config = dict(
    n_layer=12,
    activation='tanh_gelu',
    attn_scale=0.125,
    bias='all',
    tie_embeddings=True,
    parallel_block=False,
    init_out_by_depth=True,
    lr=0.00739,
    beta1=0.95,
    batch_tokens=[8192, 16384, 24576],
    train_tokens=127700000,
)
MLP neurons of a small language model. Each row is named by its layer, matrix (up: input weights) and neuron, and shows model dimensions 48-175. Each number is 128 + 32 x the weight over its row's rms, rounded and kept within 0 to 255.
After each neuron's rows, "fires after" lists the tokens most often just before its 100 highest values on Wikipedia text that the model never trained on.

L5.up456 [140 102 116  92 180 166  76 102 142  80 118 108 121 168 147 126 136 151 135 104 186  56 153 105 119 133  71  47 107  86 116 151 138 139  54  69 127 152 134  94 119 113 148 195 171 131 116 118 124  84 124  90 143 168 122 105 103 123 144 169 140 178 130 119 134 117  75 147 186 176 142 161 137 143  45  99 143 130 166 113 124 159 159 128 101  70 168 189 130 122  96 157 185  28 131 132 113 143 127 153 128  83 138 134  87 157 172 104 129 125 109 167  99 116 142 179 137 132 126  91 101 135 131 140 190 135 166 142]
fires after: " dire", " comp", " film", "olog", " was", " polit"

L5.up767 [136 134  98 100 143 117 110  98  61 101  97 111 137 122 132 142 141 121 167 130 115 141 153 174 147  69 119 125 112 131 171 185 126 107 103  86  60 149 141 162 127  62 170 137  97 127 172 113 105 157 101  93 104  55 103 158 131 141  93 123 183 100 120  86 159 113 166 130 159 120 137 174 130 128 175 169 141 139 141 136 103  68  83 193  55  55 142 183 135 128  96  96 110 217 140 151 151 138 155 141 113 108 122 132 124 181 121 163 128 127 107 120 179 138  74 162 130 136 191 143 150 126 134  86 114 104 148 100]
fires after: " al", " d", "t", " Sup", "{", " ext"

L5.up262 [100 173 120 140 160 158 138 165  82 183 126 115 121 105 199 119 160  76  80  97 134 157 153  95  90 132  76 128 146 168 178 136 127 101 144 108 125 144 136 112  81  75 177  96 137 131  99 118 107  68 168 122 111 114 121 101 118 137 141 152 119  80  99  75 119 109 110 127 143 158  70  94 167 118 144  99 126 128 111 122 118 137 146 148 131 136 134 125  63 193 113 113 136 128 136 204 120  54 166 169 153 121 195 132  82 132  94  83 166 101  86 144 169 151 117 133 113  97 139 145 193 164  82  73 162 123 104  61]
fires after: " as", " wh", " ne", " there", " so", " al"

L3.up222 [171 101 168 128 116 153 131  96 126 159  99  77 152 111 170 167 103 135  89  82 149 138 113 104 172 114 104 145  67 111 117  59  53 108 170  63 117 112 179 134 123 184 127 132 118 113 147 107 167 128 121 159 130 180 119  80 107  80 133  90 128 111 129 148 129 163 122 127 137 179  87 127 149 126 146 144 156 168 185 205 175 165 212 145 170  97 112  79 190 101  73 123 133  82 125  90 153 137  93 134  88 124 144 142 158 123 124 126 156 111 145  86 145 153 121 121 120 111 176  88 128 105 186 155 133 128  74 109]
fires after: "-", " /", " mi", " well", " 4", " acc"

L3.up458 [125  83 127 133 120 163 128 150 101  92  97 161 187 169  96 145 105 131 140  66 130  94 122 118 152 153 136 179 159 141 149 121  77 161 126  85 103 135 115 140  84 114 133 132  81 100 172 131  89 101 118 152 166 114 117  91 129 170 191  94 131 138 117 130 131  89 126 123 128 205 139 134  70 151 170 156 107 110 166 177  84 168 160 125 113 125 124 126 130 112  98 131 134 134  95 103  93 153 128 108 165 112 174  95 111  72  83 150 144 150 158 141  56 166 116 133 103  93  89  64 121 164 114  71 183 114 106 163]
fires after: " (19", " 198", " 199", " 196", " 194"

L8.up622 [117 162 102 143  64 142 139 123 146  81 192  85 148 112 151 190 107 141  80 165  81 122 153 112 114 134 145 154  78 103 120 155 124  87 197 100 138 150  37 104  82  84 100 135  98 148 169 131 161 207 141 120 143 114 120 120  64 147  94 127 103 187  98 156 106 125 112 133 151 155 151  99 178 156 167 118 161  99 151 122 100 163 136 125 125 181 128 128 190 113  95 153 109 157  99 118 120 128 101 133 103 126 177 119 188 139 142 137  88 104 101 148 125 154 102 135  60 143 159 102 152 124 161  92 100 154 120 129]
fires after: " on", "On", " (born", " born", ":", " On"

L5.up536 [159 130 146 104 106 153 141 100 129 132 127 124 132 133 156 179  74 184 110 124 160 162 167 109 151 133 151  90 140 140  96 156 113 101 181 113  73 117  76 158 140 112 110 152 176 122 142  79 145 123 114 141 108  77 135 101 137 128  98 133  75  94 113 201 137 135 121 119 119  92 130 168 114 106 154 158 139 125  92 133 182  58 113 119 104 123 182 157 142  94 153  97 172 132 219 143  96 145 134 127 170  96 146 192 134 143  80 143  72 153 147 122 133  91 104  86 119 184 151 109 181 161 158 150  86  90  95 124]
fires after: " b", "g", " B", " v", " gu", " V"

L8.up455 [ 56 115 133 176  74 115 176 107  68  73  98 112 120 125 133 152 106 183 167 151 124  93 183 114 123 145 129 111 158 173 145 102 114 103 132 121 157 177 167  75 122 134 110  88 133 157 101 144 166  90 149 104 111 104  87 114 103 106 123 143 194 122  99 153  75 110 156 112 109 193 150 117  82 118 167  95 101 143 136 119 120 154 170 134 177 153 158 130 147 104 158 150 123  70 141 192 133 154 126 103 152 104 137 207  65 133 199 153 115 114 141 153  95 113 104 155 100 187 121 142 108 124 153 149 151 151  63 112]
fires after: " M", "M", " gu", " m", " V", " J"

L5.up719 [ 95 109 154 145 127  75 114  95 109 112 137  67 102 153 152 116 141 172 183 163 128 120 166 145 120  96 134 139 166  89 128  56 129 118 122 144 179  47 105 127  58 126 136 116 132 134 139 109 107 156 120 137 176 153 162 140  39 153 144 177 139 142 152 101 130 163 145 101 119 181 119 149 123 126 100 133 113  60  79 156 102 145 135 108 111 117 189 163 155 121  54 146 135 116 162 110 114  97 109 140 102 128  97 136 167 155 151 106 144 152 105 150  79 155 137 115 188 127 106  84 159 176 101  76 126 129 121 119]
fires after: " 200", " Sup", " T", " 199", " d", " 198"

L5.up554 [141  77 177  94 123 114 122 143  90 122 128 133  90 173 144 121  87 142  97 139 149 121 108 118 171 133 105  95 113 151 137 141 187 148 127  89 148 170 148 136 150 155 153 146 111 100 124 135  94 111 162 163 200  83 145 116 127 121 140 102 124 130 147 162 142  98 181 183 113 149 170 168 147 125 113 100 157  50 125 115 115 121 168 103  89 124 100  91 150  99 152 131  71 100 118  54 140 133 169 141 116 152 131  93  88 178 130 172 118 181 143 137 105 119 203 164  90 122 166 110 133 123 112 131 163 161  92 156]
fires after: " W", "w", " O", " o", "ou"

L3.up348 [177 145 130 107 112 197 147 144 102  93  94  74 149 111 132  90 135  78 183  97  91 158 114 100  90 143 127 168 118 109 123 191 132 121 167  95 100  86 125  99 117 142 126 138 130 193 115 135 169  87 151 116 188 150 118 201 145 158 125 128 172 111 135  92 103 114 110 124 198 157 150 171 178 101 135 106 126 138 100 150 143 119  96 113  84 192 143  63 149 107 111 107  97 153 195 120 167 121 143 156 109 132 149 145 151 142 106 131  51  95 136 190 134 104 107 146 145 149 126 139 125 159 149 151 142 127 128 109]
fires after: " |", "|", " A", " N", "-"

L5.up757 [137 193 106 187 151 155 103 116  89  46  93  94  70 113 133 157  92 111 129  89 134 155 113 118 119 128 126  96 177 160 104 155 121 152 168 102 160 129 140 154 125  60 126 134 101 182 131 127 173 187 124 132 133 150  91 169 123  79 157 135 118 108 124 153  67 143 137 151 122 103 139 166 107 165  64  92 125 157 200 173  99 118  62 158 138 134 128  73 131 131  95 161  99  98 140  90 112 123 140 143 127 106  89 101 174 103 144  86 101 136  75 139 128 135 101 108 136 133 152 191 104 148 194 167 147 175 142 115]
fires after: "al", " al", "q", "ir", "Th", " Nor"

L5.up447 [132 140 126 131  97  83  90 187 145 109 178 109 117 105 123 102 115 110  83 152 121 151 116 112 136  98 197 149 170 148 138 163 112 122 104  96 140 113 171 167 120 182 118 121 109 144 162 154 117 153 131  88 204 143  57 130 103  91 128 132 119 155 113 141  44 185 194 116 159 117 132 107 150 153 157  87 112 111 156  84 110 124 149  79  72 111 112 118 151 150 140 106 181 220 156  96 106 161 113  97 116  97  85 145  64 136 127 140 152 193 118 170 103 105 111 147 175  98 116 124 123  92 114 148 118  74 110  97]
fires after: " ", " O", " U", " I", " V", " o"

L2.up56 [ 94 175 110  83 150 113 141 122 103  82 145 136 140 131 199  58 159 144 130 134 144 164  25 144 128  91 162 108 124 118 147 104  92 147 143 133  91 105 152 134 133 106 148 134 159 142 140 158  80 119 161 143 161 150 104 122 106 122 157 145 153 143 139 156  91  81 184 145 106 136 119 129 156  67 117 146 142 131 132 130 144 105 149 116 184 138 130 140  95 179 157 172 156 110 150  61  46 146 156 165 114 126 157 170 131  70  81 132  78  98 145  94  84 136  92 181 143 159 136 107 130 123 115 178  82 129  91 131]
fires after: " the", "b", " B", " b", "ck"

L5.up346 [102 149 183 114  95 156  88 142 122 109  79 165  70 159  90 135 151 102 152  99 107 136 161 107  94  96  60 122 119  82 144 124  86  53  91 123 136 132  97 172 150 145 137 146 152  41 146  89 136 138 128 220 119 118 146 148 184  87 115 120 158 128 121 100  87 169 146 119 135  98 105 181 141 131 120 222 100 156 120 155 115 143  80 123  98 162  63 162 115  83  84 104  95 175 150 125 108 128 132 149 193 197 120 146 108 112 136 175 110 150 155 114 144 134 110 158 154  97 142  98 122 136 146 150 120 146 178 149]
fires after: " at", " of", " as", " was", "9"

L5.up391 [107 134  99  53 165 106 118 106 155 147  80 169 152 160 152 109 135  84  66 141 160 146 162 116 151  59 124 127 150  90 139 142 110  63 102 140 142 147 127 146  85 137 113 115  69 157 160 114  59 138 160 138 140  77 159 133 166 179 161  83 123 118 124 150 127 196 116 134 125 115 105 118 122 122 111 134 104 120 113 150 235 140 103 100 110 101 147 140 130 165 126 160 144 124 191 119  82 127 109 169  99  96 133 149 209 113  92 171 125 146 143 184  70 134 102 153 140 131 133 103 124 134 116 143 102 132 193 165]
fires after: " c", " l", " C", " p", " sign"

L3.up35 [ 97 130  60 153  84  92 113 113 125 108 151 186 136 139 202 134 165  91 190 117 115 169 127 148  25  98 146 134 155 145 124 134 110  84 124 134 160 109  82 134 113 115 123 185 176 134 161  80  91 104 143 132 121 120 109 155 137 186 159 150 122  82 129 172  82 177 148 104 122 139 110 133  85 141  97 165 143 114 193 100  94 207  85 106 137 140 135 130  90 148 155  85  89 127  51 153 137 120 115 174 139 128 136 167 133 118 112 148 113  92 155  52 134  83 118 116 117 128 119 165  94 147 133  93 177 142 223 133]
fires after: "6", "5", "3", "9", "4", "-"

L9.up174 [ 96 155 113 125 121 129 110 119 153  31 111 109  52 113 107 120 183 103 117 151 178 162 134 147 155  78 132 163  96  84 149 114 141 145 136 122  61 123 148 177  35 121 104 112 106 178 142 160 135 131 138  93 157  89  74 104  74 107 177  85  92 168 142 133  94 114 138  84 103 142 120 112 112 119 110  57 100 161 100 110 141 172 156 129 189 130 130 147 177 116 143 174 108 104 168 142 106 189 126 151 130 146 204 142 131  96 114 148 126 158 172 129 213 161  56 104 148 164  92 101 121  98 105 153 134 128 163 121]
fires after: " p", " ex", " imp", "-", " resp", " exp"